config.toml
num_hidden_layers = 12
hidden_size = 256
num_attention_heads = 4
num_key_value_heads = 4
head_dim = 128
intermediate_size = 704
vocab_size = 5628
hidden_act = "swiglu"
norm = "rmsnorm"
norm_place = "out"
norm_eps = 1e-05
positions = "learned"
qk_norm = true
attn_scale = 0.0884
bias = "none"
tie_word_embeddings = false
parallel_block = false
init = "normal"
init_std_qkv = 0.0235
init_std_o = 0.0034
init_std_up = 0.0235
init_std_down = 0.0029
optimizer = "cautious_adamw"
learning_rate = 0.0014
beta1 = 0.9
beta2 = 0.99
weight_decay = 0.095
lr_head = 0.00545
warmup_steps = 333
schedule = "cos"
final_lr_fraction = 0.1
batch_tokens = 131072
max_seq_len = 1024
doc_mask = false
train_tokens = 740900000
max_steps = 5653
dataset = "wikipedia_en"
MLP neurons of a small language model. Each row is named by its layer, matrix (gate and up: input weights; down: output weights) and neuron, and shows model dimensions 64-191. Each number is 50 + 10 x the weight over its row's rms, rounded and kept within 0 to 99. A neuron's up and down rows have the sign that makes its largest values positive.
After each neuron's rows, "fires on" lists the tokens most often at its 100 highest values on Wikipedia text that the model never trained on.

L6.gate17:43 47 56 40 55 42 59 33 61 45 40 48 57 36 52 61 58 64 48 54 52 51 35 60 37 76 43 45 48 31 44 67 40 42 45 43 79 43 44 50 54 68 42 57 56 30 57 26 42 46 50 53 55 57 40 57 47 50 60 69 46 60 56 49 55 59 58 66 45 36 63 52 50 47 44 46 62 48 50 50 54 46 42 55 50 36 49 52 55 51 26 52 52 53 38 54 36 57 34 62 43 40 70 68 45 46 38 48 47 83 50 74 43 57 57 46 53 50 63 44 53 39 46 46 53 46 68 48
L6.up17:22 50 39 56 51 44 49 55 63 43 50 49 44 46 50 55 64 53 36 52 66 52 48 54 39 53 53 45 40 61 44 57 48 58 44 52 63 35 51 44 47 48 53 62 48 36 63 40 35 50 51 69 52 56 32 43 53 38 38 56 45 50 50 59 39 56 42 43 55 64 49 42 37 38 61 39 45 47 53 49 80 59 60 60 54 22 44 51 44 49 49 43 54 56 59 42 44 66 57 69 44 49 65 65 47 46 36 50 58 67 40 63 51 62 69 47 53 55 36 53 66 45 35 54 48 64 54 67
L6.down17:61 64 46 54 52 54 73 42 52 52 64 36 50 51 56 59 51 56 61 53 49 62 65 58 56 44 53 37 59 61 51 46 45 54 50 41 65 49 40 50 40 51 49 42 49 60 40 46 59 50 68 38 51 37 50 54 41 59 50 39 47 57 63 53 41 55 54 57 42 55 49 46 57 74 27 49 69 48 60 63 41 57 34 55 47 56 49 48 61 48 38 38 51 40 45 45 68 45 48 44 42 41 65 52 45 54 56 25 65 21 36 40 59 51 36 62 49 49 63 31 39 43 68 45 40 39 37 54
fires on: ",", ", K", "er"

L8.gate523:60 69 58 40 45 38 55 54 40 49 35 40 51 53 43 36 54 69 42 59 76 58 54 63 51 53 48 49 46 56 43 42 52 51 32 36 14 27 45 50 37 50 40 55 50 55 52 46 48 50 65 70 59 53 58 54 54 64 48 57 51 50 56 38 45 29 55 38 40 51 60 73 42 43 49 50 32 38 53 40 49 46 57 44 49 37 37 63 32 44 48 48 45 64 44 29 49 46 60 54 44 43 53 66 50 58 50 64 56 44 50 48 46 47 57 53 42 58 59 61 58 43 57 45 38 68 43 49
L8.up523:32 31 62 61 52 60 61 60 51 48 66 47 38 52 56 52 31 48 45 43 47 51 48 34 45 35 72 68 37 50 46 62 62 40 43 67 42 51 52 72 34 60 62 67 53 54 52 42 49 53 39 60 32 29 51 32 59 34 55 56 37 39 55 48 53 44 58 46 55 37 56 53 59 72 48 35 57 35 53 53 69 42 46 56 53 46 42 51 49 48 45 60 32 76 50 33 49 48 65 45 33 43 35 51 60 41 41 54 60 50 55 48 38 64 48 51 36 53 44 61 46 53 59 45 54 55 34 68
L8.down523:59 70 51 49 45 40 48 65 52 34 44 76 48 40 57 52 59 55 53 59 54 42 45 35 29 40 54 32 47 39 50 53 54 37 60 42 42 40 54 46 68 37 51 23 61 48 58 42 44 54 49 47 50 50 47 44 60 54 59 48 44 50 21 36 32 44 46 54 44 52 48 54 61 48 47 49 35 49 62 63 53 55 50 49 58 58 50 36 48 42 43 59 51 40 81 67 51 43 70 50 54 55 44 42 44 54 56 63 37 39 44 48 24 48 47 49 44 48 56 20 52 45 51 48 60 45 58 41
fires on: "er", " president", " director", "or", "ner", "airman"

L4.gate692:35 28 57 53 41 63 55 55 57 80 55 51 52 50 47 65 52 61 70 61 45 44 48 52 60 46 63 58 34 47 43 47 71 59 48 49 54 51 56 44 67 50 54 46 25 42 33 41 46 45 45 53 48 51 49 42 47 51 52 60 46 68 40 49 45 47 56 39 63 41 47 33 66 49 66 30 55 37 43 82 48 43 61 55 64 40 62 43 32 35 69 54 49 35 52 34 49 47 43 53 28 59 43 54 49 56 43 49 49 42 47 57 47 50 48 52 42 61 58 43 51 62 56 43 49 49 47 67
L4.up692:61 57 38 44 53 43 58 52 41 42 55 48 42 42 31 53 52 57 62 45 33 55 67 35 46 35 52 59 40 29 43 41 60 58 71 56 42 45 48 49 55 44 44 64 39 45 40 57 77 43 59 82 39 59 56 53 43 37 53 38 61 48 58 47 53 53 54 46 49 43 37 20 59 65 41 31 61 67 47 70 53 64 63 50 45 66 52 37 61 40 57 72 48 39 32 48 73 41 47 47 53 44 51 44 54 56 49 50 40 62 58 52 56 46 49 40 45 65 48 46 51 54 35 41 54 43 56 52
L4.down692:58 44 48 55 56 27 53 60 42 45 47 44 58 52 44 51 64 51 55 57 59 70 42 54 61 47 51 55 39 42 52 42 57 37 50 62 52 52 51 35 53 41 63 49 58 42 40 29 47 34 50 59 58 46 55 59 52 56 59 44 58 50 50 51 54 43 51 46 46 57 77 51 44 59 62 57 45 30 58 39 54 37 56 61 61 25 52 47 50 56 45 60 55 21 61 36 53 65 44 46 37 52 54 51 50 51 72 38 56 39 53 39 57 50 49 72 49 55 68 43 38 51 55 50 53 60 35 54
fires on: "-", " "

L4.gate473:39 38 73 46 62 57 42 45 50 50 48 47 49 48 47 48 48 32 63 43 44 61 52 55 51 44 45 56 50 56 60 50 64 30 41 58 57 47 40 51 38 58 50 73 54 44 47 41 63 18 35 36 58 49 58 54 73 65 40 44 56 64 48 34 47 45 49 56 54 53 34 82 30 68 37 42 36 29 67 58 46 44 54 46 43 42 55 73 46 41 45 55 48 60 67 47 32 54 45 34 63 44 58 52 41 56 65 50 54 31 49 60 44 47 41 51 50 49 54 70 43 44 50 53 52 61 31 36
L4.up473:42 46 46 67 52 45 51 29 49 48 50 50 45 46 56 58 45 54 56 45 57 56 55 44 46 29 51 50 38 32 44 36 51 52 34 61 50 41 43 53 35 55 35 57 42 61 50 58 52 42 49 60 51 39 60 74 67 36 51 54 46 71 64 56 51 63 58 33 40 75 45 46 25 52 39 56 35 57 54 59 43 52 67 39 55 61 18 47 49 49 32 44 40 51 51 56 56 48 58 62 46 66 51 24 54 73 40 54 61 49 60 51 42 47 55 46 58 52 61 37 55 51 56 39 35 58 62 52
L4.down473:37 62 42 38 46 37 47 45 48 51 44 32 45 52 39 49 37 48 37 49 39 58 46 56 63 39 62 89 72 36 44 57 44 51 57 47 46 44 53 38 69 48 44 53 48 36 56 47 72 52 51 54 55 39 56 52 39 52 63 55 65 53 55 45 67 55 43 62 58 61 70 35 82 44 58 52 50 38 47 40 44 45 50 59 43 51 67 41 43 53 45 61 60 47 46 38 45 52 61 49 54 42 60 59 80 58 51 44 61 34 32 53 63 53 40 35 44 61 44 61 38 48 32 45 58 44 45 62
fires on: "\n", " of the", ":", "′", "°"

L5.gate270:51 44 44 69 61 42 45 53 61 40 50 44 41 46 41 44 50 41 41 60 56 63 50 65 56 51 28 55 31 46 52 57 56 47 44 56 49 44 56 30 45 46 56 55 36 55 74 33 42 62 55 62 64 40 43 48 61 56 49 35 50 66 47 44 60 47 59 51 62 54 70 55 56 54 61 46 49 48 52 59 58 40 64 39 47 50 48 70 51 38 39 62 25 56 47 44 47 51 53 51 45 38 68 53 35 53 63 55 60 59 32 44 38 56 61 59 77 69 62 52 54 48 46 49 33 54 48 57
L5.up270:47 46 43 60 44 24 51 45 46 40 52 60 35 54 44 22 56 48 50 50 46 75 65 42 46 40 35 48 50 55 48 44 35 36 69 62 49 73 51 42 56 43 56 51 44 49 61 58 56 54 57 70 34 40 50 45 48 68 42 44 52 55 56 56 35 56 68 51 66 61 64 56 57 56 45 49 64 44 49 63 53 37 42 49 45 45 34 56 51 46 70 47 46 36 47 62 50 48 35 54 42 28 57 48 59 59 66 48 47 31 46 33 39 59 47 54 51 51 63 42 55 47 51 55 46 42 42 66
L5.down270:30 47 64 32 53 53 40 65 55 60 41 48 49 77 45 53 67 58 56 42 51 52 61 34 49 48 49 59 52 69 65 53 42 60 61 38 29 58 44 38 52 32 62 37 50 43 39 49 45 45 45 50 48 52 53 65 54 48 51 60 36 42 45 45 55 55 24 59 30 45 48 55 53 42 47 63 35 49 35 60 28 37 77 33 60 58 57 57 49 56 47 51 59 48 60 55 37 39 59 63 60 44 60 49 61 51 47 53 53 45 64 43 47 49 33 49 55 55 55 36 50 41 55 58 53 51 63 47
fires on: "-", "a", "–", "; "

L8.gate258:40 41 66 38 33 52 39 46 37 33 40 46 61 49 45 44 54 35 65 53 58 51 46 45 65 46 50 63 56 58 54 45 57 60 48 44 45 45 45 49 63 56 36 76 24 37 43 36 53 55 23 47 48 33 40 64 46 72 47 50 49 64 44 38 36 44 52 39 56 51 33 43 59 61 54 35 34 46 57 61 53 35 55 34 42 57 52 65 42 47 39 49 56 56 32 46 46 75 61 62 43 40 66 54 46 44 53 52 43 33 38 58 54 50 61 46 50 67 64 64 48 57 60 50 57 36 56 49
L8.up258:63 47 53 37 43 49 64 52 57 49 44 49 56 48 46 29 36 57 53 56 36 93 44 36 44 44 55 53 46 42 53 51 67 36 49 55 41 64 51 53 46 35 47 46 76 33 65 59 52 47 45 62 46 37 58 25 34 65 62 57 62 61 49 61 66 63 52 37 73 50 67 49 54 47 37 43 43 35 41 39 57 41 43 43 44 47 62 48 60 38 54 49 61 44 57 45 61 48 60 61 49 47 61 41 38 62 60 62 32 63 65 43 53 45 54 45 61 58 50 58 42 61 58 53 66 51 45 61
L8.down258:41 38 44 71 56 41 54 28 56 66 53 45 51 61 53 64 40 52 57 50 56 55 45 45 36 34 59 57 55 52 47 49 38 48 58 50 65 50 27 60 51 67 48 54 47 58 52 39 69 37 48 37 50 60 29 32 61 67 42 58 60 51 50 40 44 49 54 58 45 41 57 42 35 43 43 68 51 55 42 35 39 45 43 43 49 67 56 52 52 65 59 41 60 46 52 51 30 51 42 56 55 61 60 47 67 39 48 51 58 62 53 37 61 70 35 39 47 30 53 59 50 73 42 48 58 49 63 43
fires on: "s", " d", "ing", " l", "es"

L6.gate485:64 47 70 53 56 61 40 54 40 30 59 39 59 36 57 36 56 38 71 48 68 36 67 51 50 40 70 41 54 69 47 53 52 51 49 53 49 50 51 73 53 55 29 37 39 49 40 51 57 45 34 46 60 43 55 58 25 53 43 58 44 69 50 49 43 57 68 46 45 40 42 61 57 44 31 39 38 47 57 55 45 38 52 57 46 45 52 50 51 47 40 47 33 45 43 69 36 43 53 51 47 44 61 58 61 22 49 55 47 53 57 48 54 53 66 51 55 56 50 50 68 59 66 49 50 42 64 57
L6.up485:44 48 56 47 61 56 50 39 62 32 52 47 54 45 47 47 63 34 43 44 43 48 45 39 60 51 41 73 50 45 47 36 66 64 59 71 64 54 68 39 52 34 51 50 43 48 54 61 32 64 39 64 45 31 54 65 58 51 56 56 48 58 52 54 42 57 43 42 20 60 57 46 54 53 27 53 43 38 48 57 58 42 52 61 45 54 45 44 37 70 51 53 53 44 39 54 33 44 43 60 22 65 45 51 45 58 63 52 58 60 48 58 46 55 53 47 51 58 40 57 44 53 59 60 69 48 59 23
L6.down485:56 55 61 43 37 42 61 55 58 42 42 53 33 47 33 79 31 62 47 57 44 40 37 46 45 38 58 41 36 44 49 36 52 56 39 48 54 63 58 49 56 46 38 64 64 67 52 40 71 38 42 60 55 73 42 26 44 49 53 54 41 42 51 56 55 46 59 61 56 50 53 50 58 47 39 63 48 36 59 62 33 45 49 59 49 48 46 46 68 41 52 59 65 59 39 47 41 62 57 51 64 50 49 41 57 51 53 37 56 41 29 58 59 41 59 49 52 40 51 44 40 50 45 47 44 51 46 51
fires on: "ed", "w", "z", "b", "en", "ers"

L3.gate86:56 34 45 53 50 35 51 54 46 46 53 47 60 48 60 47 46 52 56 45 38 57 51 44 62 44 51 68 57 53 65 50 54 52 40 60 56 42 55 46 47 56 51 41 67 34 55 81 41 78 46 44 47 50 44 48 52 38 56 37 39 40 57 51 39 61 39 67 17 48 61 45 52 49 57 53 64 49 43 49 76 46 46 50 64 43 57 37 47 63 44 60 82 44 64 47 54 55 50 54 58 63 65 47 70 63 58 54 47 48 55 45 45 68 64 49 67 36 48 37 27 37 34 37 65 43 47 43
L3.up86:37 52 54 46 56 61 57 44 53 56 46 52 65 59 64 45 52 51 52 41 40 61 48 59 63 38 61 65 58 46 58 55 53 54 38 57 53 28 51 44 48 56 54 44 79 47 55 69 50 69 54 40 35 46 51 54 47 44 61 41 54 39 63 56 43 52 55 61 33 52 62 49 46 53 59 52 60 46 41 42 57 42 49 53 59 37 47 52 56 62 39 62 72 35 58 46 62 52 60 55 60 63 61 54 66 63 54 44 47 48 47 44 44 59 66 53 61 37 49 38 34 40 42 35 50 30 53 44
L3.down86:37 51 41 48 66 54 60 39 53 63 49 49 47 34 49 46 60 47 54 44 50 53 45 59 46 40 55 44 53 39 32 47 54 62 36 36 60 58 40 40 51 49 44 58 38 50 51 40 52 45 48 56 49 29 50 53 53 49 44 46 47 56 56 55 54 43 48 50 59 49 52 57 55 52 44 48 44 51 56 52 43 46 62 48 47 63 51 54 51 49 54 55 45 57 41 38 44 57 62 45 35 45 45 52 42 50 61 46 60 42 50 56 75 43 50 59 51 51 58 48 56 57 54 40 44 56 47 50
fires on: " Ad", " Pl", "u", "atin", "mad"

L6.gate364:41 33 46 55 54 58 43 43 36 53 41 40 69 24 58 48 39 35 44 53 40 53 54 51 43 60 44 49 47 45 48 38 56 42 40 50 46 57 44 55 53 34 46 56 49 44 50 45 56 55 36 48 39 60 40 39 69 54 43 57 56 52 58 40 65 43 43 46 43 48 61 58 52 41 37 43 53 42 62 46 43 56 46 52 57 40 47 65 44 40 39 55 50 47 46 60 48 80 63 50 64 50 44 53 60 53 46 57 52 73 48 61 46 57 42 67 53 64 49 44 59 51 51 52 58 52 45 39
L6.up364:45 46 52 50 56 44 34 48 47 57 49 42 48 42 51 62 40 28 58 54 52 35 49 53 45 57 53 59 48 58 45 32 45 55 40 32 45 64 46 57 74 57 51 39 46 42 73 38 67 46 63 34 42 52 46 41 66 62 53 43 56 42 43 60 52 42 45 50 65 24 71 34 61 36 48 43 28 43 36 48 56 45 59 63 46 43 44 49 33 51 53 55 50 35 56 59 54 28 65 35 66 53 76 53 42 57 42 55 42 54 58 53 32 56 45 59 49 55 60 51 50 65 64 58 54 64 42 32
L6.down364:57 46 31 55 53 42 53 69 80 49 35 50 50 61 45 58 44 63 56 50 42 44 61 27 56 54 58 33 36 50 40 44 55 48 60 48 65 49 52 28 55 34 60 51 54 42 43 52 71 60 52 47 46 56 53 42 46 61 34 53 40 48 60 57 41 62 47 76 61 67 46 33 27 55 27 55 50 39 56 40 44 58 58 51 50 74 39 61 35 51 41 44 55 50 59 55 39 57 34 35 30 44 38 42 56 52 54 47 50 44 52 69 61 67 61 61 54 51 40 39 42 53 30 51 51 51 47 51
fires on: "et", "er", "y", "it", "ine", "ie"

L6.gate217:54 44 52 46 43 52 33 45 53 37 48 42 53 51 48 60 68 49 62 50 68 46 38 42 60 50 53 42 51 54 38 53 54 61 63 46 33 55 54 48 34 63 41 53 38 34 64 44 52 30 32 50 60 40 47 44 44 46 41 48 39 68 51 58 49 45 42 54 50 38 27 62 50 57 57 46 42 72 66 65 50 32 57 50 46 39 24 56 48 44 47 50 46 41 13 50 50 60 50 56 48 24 43 63 58 54 52 49 49 47 46 51 43 44 51 48 61 41 50 43 64 55 43 54 50 50 57 81
L6.up217:52 47 50 64 40 59 34 66 52 31 35 36 39 33 44 58 54 33 40 64 52 45 32 47 65 38 50 62 48 61 63 62 60 50 48 40 55 45 31 39 41 49 44 56 60 49 58 49 42 46 50 45 52 36 72 59 55 42 45 59 46 50 73 43 66 52 36 56 40 42 66 39 51 56 43 49 54 62 53 31 41 46 48 36 69 67 42 37 39 50 56 42 68 65 41 47 67 30 40 51 51 27 51 38 44 57 43 49 38 44 41 40 57 42 39 32 62 48 69 46 54 42 45 47 45 52 48 46
L6.down217:37 63 49 38 48 43 41 53 56 57 43 58 44 63 61 54 58 46 65 43 35 52 40 58 29 43 53 36 47 38 59 33 47 46 57 46 31 56 74 58 51 44 56 49 74 60 56 47 67 28 55 48 48 37 59 29 44 52 46 65 61 43 47 70 55 60 49 41 46 40 60 54 61 54 56 58 51 34 50 67 45 68 30 62 35 49 51 39 44 26 40 49 55 46 61 57 48 54 51 38 37 64 50 48 52 45 63 54 50 63 53 35 54 52 43 46 40 45 72 44 66 50 64 61 35 59 42 46
fires on: "er", "el", "a", "al"

L6.gate409:47 50 61 52 55 42 53 58 29 43 39 48 50 45 48 45 46 40 43 52 52 38 64 38 49 61 58 59 60 50 51 42 30 63 64 34 53 68 63 48 72 53 55 73 49 21 49 49 60 60 55 52 34 52 49 55 75 40 65 50 43 46 50 49 59 55 34 42 54 43 51 35 43 59 48 49 45 40 59 69 63 45 52 48 45 17 65 52 35 44 57 48 46 60 51 50 55 28 38 42 49 56 58 56 52 53 42 41 48 56 76 38 40 52 45 42 35 50 56 55 50 41 30 66 64 44 29 52
L6.up409:56 63 31 55 40 50 50 63 52 40 65 46 56 42 52 36 57 44 42 42 54 47 54 37 32 38 53 63 53 55 47 28 57 53 54 51 45 61 64 60 53 40 64 51 55 41 65 55 56 76 48 54 47 68 41 58 52 45 53 56 38 54 58 36 47 45 44 44 52 52 56 37 53 35 51 49 53 30 51 64 43 38 75 34 51 43 31 40 76 57 42 42 48 59 48 65 64 48 46 31 49 65 65 61 38 46 52 55 55 48 66 44 55 55 36 57 39 50 53 75 58 43 42 59 65 42 35 36
L6.down409:71 51 43 66 50 46 57 34 40 64 58 56 39 69 52 58 55 22 47 41 63 49 45 45 60 56 49 60 61 52 62 64 49 51 49 51 50 62 28 51 41 51 37 53 47 43 42 47 63 64 49 57 52 25 48 41 56 54 54 44 45 33 30 53 63 44 40 52 60 46 53 47 59 41 42 38 46 36 46 43 68 57 51 78 40 57 44 42 49 46 40 45 38 54 56 28 47 38 42 41 54 61 65 50 46 51 48 36 55 35 61 44 61 67 59 27 60 47 37 44 39 39 42 41 54 51 55 42
fires on: "st", "c", "f", "on", " fin", "en"

L5.gate582:47 47 68 42 47 63 51 39 55 49 35 42 37 58 54 56 54 30 75 68 35 57 38 53 49 46 51 45 50 53 40 48 49 74 66 37 71 61 44 49 61 55 37 41 46 57 33 47 63 35 40 45 56 49 48 44 60 60 58 36 49 69 52 57 46 47 50 37 52 48 46 41 44 57 39 43 54 48 46 60 47 48 58 36 46 63 56 61 49 45 65 50 45 55 61 51 52 46 55 39 47 48 53 37 56 48 39 55 56 44 48 59 46 45 17 53 77 63 47 54 44 62 71 48 49 52 70 48
L5.up582:52 29 29 45 52 42 56 40 58 43 56 44 52 43 45 49 40 47 50 48 50 68 53 50 47 43 49 55 62 62 58 57 46 39 55 46 11 32 53 47 57 54 62 52 52 53 79 52 56 47 44 45 57 46 43 39 46 53 30 56 46 41 49 57 64 60 49 39 51 54 61 53 56 52 35 53 52 44 50 66 63 64 50 57 41 45 48 48 39 34 51 49 72 40 51 49 42 38 59 59 52 27 35 60 50 61 68 52 55 46 44 41 52 46 55 59 40 43 73 57 52 34 55 39 62 56 49 18
L5.down582:55 58 54 51 40 52 48 55 51 44 48 49 38 50 47 32 44 64 38 61 54 43 39 36 67 46 51 51 72 59 52 44 45 52 61 33 70 60 60 57 65 41 61 41 55 55 50 52 58 56 45 53 24 44 47 41 61 57 40 44 74 61 49 68 57 54 61 47 46 32 50 44 39 42 64 41 34 55 45 45 46 41 44 35 45 42 50 44 77 56 46 32 45 56 66 58 49 53 47 40 63 56 42 36 42 55 40 50 55 53 44 60 53 54 68 53 57 39 25 46 51 56 61 69 57 40 68 73
fires on: "ing"

L5.gate434:46 40 32 53 65 49 48 43 40 49 43 45 43 48 60 71 56 43 68 56 33 55 51 40 56 63 74 49 54 63 49 46 44 64 56 58 33 34 57 50 47 48 46 63 57 55 48 41 42 47 50 51 55 67 58 69 60 57 70 53 48 58 39 44 70 45 48 40 51 36 50 30 54 51 41 55 45 38 54 64 65 39 44 63 63 52 55 27 44 57 49 42 56 54 51 61 44 40 55 51 49 75 56 43 50 54 59 58 43 63 47 31 45 52 63 51 35 60 45 52 35 69 53 53 55 53 58 45
L5.up434:47 45 43 58 53 54 53 56 39 26 52 29 63 51 55 62 47 62 37 55 68 37 46 33 57 43 57 66 51 71 58 39 95 67 67 51 54 44 42 50 53 61 43 67 38 56 73 51 41 39 48 65 54 62 57 67 53 59 56 42 42 56 50 60 62 49 48 50 63 32 40 30 47 49 38 47 58 26 65 70 57 34 60 33 48 46 44 61 44 64 43 58 57 36 40 50 54 59 41 56 44 65 52 49 52 52 50 47 38 48 42 40 40 54 47 53 54 53 60 54 58 61 32 50 44 53 43 43
L5.down434:32 56 57 50 52 45 55 62 68 64 50 51 44 49 43 43 55 39 58 52 55 55 37 39 60 48 48 56 53 62 34 53 55 60 43 45 41 58 62 52 52 61 45 51 44 42 40 55 47 66 54 47 65 31 51 41 57 53 45 55 67 38 31 65 43 43 64 35 53 72 43 70 47 41 50 55 60 45 47 46 62 55 23 34 44 69 55 45 43 54 49 44 38 56 52 32 47 48 41 37 54 38 64 54 33 58 41 42 69 62 55 36 57 68 53 33 64 56 46 38 43 48 49 53 77 69 71 66
fires on: "on", "y", "av", "es", " "

L5.gate181:54 52 38 48 36 41 47 60 67 59 43 56 63 49 53 44 55 52 46 51 85 48 40 68 71 36 41 55 48 57 51 58 65 44 52 58 42 52 43 57 57 51 53 50 54 44 58 42 32 45 57 35 53 50 58 51 53 49 36 67 45 45 43 44 35 57 62 64 48 30 47 57 48 40 44 51 36 66 61 47 62 54 58 62 29 41 45 50 49 39 33 53 52 43 46 61 56 31 39 66 35 48 51 61 57 54 40 46 40 44 47 58 45 52 58 51 47 45 48 50 49 52 57 47 67 52 60 79
L5.up181:45 31 56 52 59 62 49 59 44 39 41 45 52 36 54 65 57 54 39 57 35 60 63 44 39 49 54 60 57 54 51 62 51 53 58 61 42 48 55 46 40 52 55 54 52 45 71 53 65 59 55 75 41 33 35 44 44 56 53 39 42 37 57 47 41 42 55 55 49 46 36 30 46 54 45 54 38 39 42 57 43 49 53 61 56 54 44 53 40 58 53 59 51 46 61 44 42 58 50 66 44 65 62 45 36 74 44 44 48 57 61 47 53 45 47 48 49 58 42 52 40 59 53 52 48 66 67 56
L5.down181:46 57 64 53 43 41 44 53 40 62 80 49 39 45 54 46 40 53 50 53 53 51 51 34 35 61 47 39 57 29 56 59 46 56 71 62 44 47 56 52 44 53 40 48 55 57 49 43 30 59 57 50 42 47 65 55 54 47 52 67 59 41 43 48 55 41 48 35 53 46 69 62 67 58 37 43 78 53 39 31 50 56 42 45 50 58 52 42 50 60 46 42 36 51 64 39 61 60 58 31 57 36 45 56 62 51 43 58 30 49 35 55 43 51 55 27 60 42 64 49 63 62 45 40 57 58 46 58
fires on: "er", "ers"

L5.gate614:43 33 59 56 47 37 43 40 59 45 44 54 29 49 59 72 53 43 58 57 45 53 44 42 62 55 47 49 50 58 60 44 54 52 53 61 45 44 44 52 37 63 53 57 40 36 53 56 38 53 40 56 42 40 66 56 45 56 25 66 61 63 33 57 60 47 52 66 52 39 35 58 57 34 26 35 64 55 53 68 50 53 57 33 31 45 39 48 62 49 39 35 56 57 41 51 48 41 46 56 45 49 65 38 58 44 52 54 40 68 39 45 46 45 44 55 49 54 49 46 49 57 33 55 55 72 40 79
L5.up614:46 53 33 53 58 39 57 27 49 62 54 66 38 40 54 70 48 35 50 57 39 58 47 56 51 46 39 33 39 70 49 55 15 40 51 61 44 60 56 50 45 59 41 62 53 43 42 44 56 40 57 72 48 51 65 52 36 45 45 43 42 39 41 77 53 41 60 20 46 75 62 62 55 53 49 47 59 34 43 51 59 61 50 45 49 28 48 47 61 39 40 51 42 43 41 36 47 53 57 49 45 58 64 53 61 68 74 52 59 59 43 61 26 57 64 61 58 46 59 57 42 65 39 46 55 55 41 63
L5.down614:43 42 47 57 46 44 54 53 38 53 43 36 73 63 59 25 45 68 64 56 61 49 54 37 44 50 51 48 65 52 49 51 53 57 40 57 38 54 45 43 44 58 38 63 59 26 58 28 44 38 47 52 48 75 51 39 63 40 50 54 59 52 52 44 41 45 49 59 58 37 46 56 47 47 43 48 56 34 50 59 42 56 44 43 64 67 46 48 46 46 51 52 45 55 63 46 34 55 43 29 37 54 52 46 38 53 59 49 30 43 36 47 80 47 41 57 43 28 52 52 65 37 57 51 46 54 56 62
fires on: " of the", "or", "\"", "er", " of his", " "

L4.gate647:33 41 59 43 65 50 54 57 43 43 58 43 18 47 61 46 54 64 65 43 43 47 49 45 58 57 52 45 44 55 54 55 74 39 45 54 30 44 46 51 49 73 33 58 48 38 44 46 47 39 46 36 44 62 44 52 52 59 54 46 38 54 43 48 56 38 47 57 57 60 59 55 60 53 56 61 50 42 57 55 40 34 62 77 38 58 44 37 52 46 60 46 55 40 44 54 53 39 63 66 63 32 56 54 41 52 60 48 41 42 51 43 56 47 40 57 67 65 49 32 54 43 55 53 47 58 47 48
L4.up647:42 52 45 50 55 36 72 61 55 62 58 54 52 55 65 47 52 54 69 53 52 60 59 54 52 49 41 43 43 45 55 67 51 56 56 57 53 41 49 48 44 35 66 50 50 58 43 48 67 48 51 74 34 62 59 44 34 53 55 42 60 44 53 51 56 61 47 40 55 58 36 42 45 34 60 55 49 46 45 55 80 61 53 41 46 43 39 41 52 58 44 40 59 52 66 48 60 39 46 48 63 48 53 39 48 50 45 60 36 61 51 42 41 58 47 40 41 51 52 51 78 66 52 41 37 51 50 44
L4.down647:50 49 36 39 39 32 37 34 63 51 45 54 47 73 51 40 66 51 59 31 31 54 60 37 48 55 61 56 56 54 46 52 46 44 44 69 37 55 48 64 61 32 49 46 48 47 47 31 45 58 39 65 42 62 41 61 48 54 58 59 61 51 44 42 50 42 42 71 30 50 51 59 53 54 69 46 40 41 61 56 41 43 63 44 44 48 46 41 57 52 36 74 43 33 49 43 41 46 47 54 51 39 69 50 58 55 56 55 58 38 44 46 51 52 62 59 52 50 64 36 25 33 44 46 59 50 54 23
fires on: "-"

L8.gate375:31 57 46 58 56 50 56 43 35 51 54 50 57 30 41 69 70 55 41 65 58 53 51 48 45 68 28 60 45 51 44 31 51 53 56 59 46 52 43 63 45 38 31 64 47 58 44 47 38 62 46 47 50 58 37 48 53 43 41 52 36 52 38 37 51 50 28 51 54 59 53 62 59 42 50 37 38 50 50 62 44 50 73 48 52 43 48 46 34 42 57 59 47 48 56 51 53 60 61 57 53 40 46 76 60 47 61 52 52 51 30 73 68 50 72 66 60 68 39 59 50 45 50 51 57 49 40 42
L8.up375:45 60 58 55 52 53 54 56 64 52 43 36 68 41 36 66 50 50 27 65 53 50 55 40 62 46 43 42 50 52 44 38 61 52 48 61 57 43 51 44 41 45 35 58 50 40 51 37 37 45 53 62 35 43 50 28 47 44 40 52 20 43 56 49 70 50 53 43 55 38 47 54 58 50 42 30 32 36 37 48 44 25 70 63 47 59 59 45 53 50 51 46 44 56 64 49 49 34 35 59 45 49 54 48 56 39 34 66 45 46 40 48 56 40 44 48 52 58 52 39 59 55 56 49 49 53 32 39
L8.down375:53 33 59 46 63 48 43 44 68 37 30 45 43 57 45 45 62 57 64 54 35 55 47 52 56 51 42 62 49 32 50 33 64 52 33 62 67 58 43 66 53 47 45 66 62 53 44 54 53 29 41 49 58 53 44 54 48 51 44 52 47 69 52 38 46 54 52 52 59 62 37 50 44 52 43 39 67 55 56 48 49 66 49 43 63 43 45 66 51 38 57 53 55 69 38 46 68 41 68 47 37 55 42 51 46 51 44 48 63 47 39 34 58 51 46 54 56 48 52 48 43 34 43 65 45 65 70 48
fires on: "i", "it", "u", "elt", "er", "x"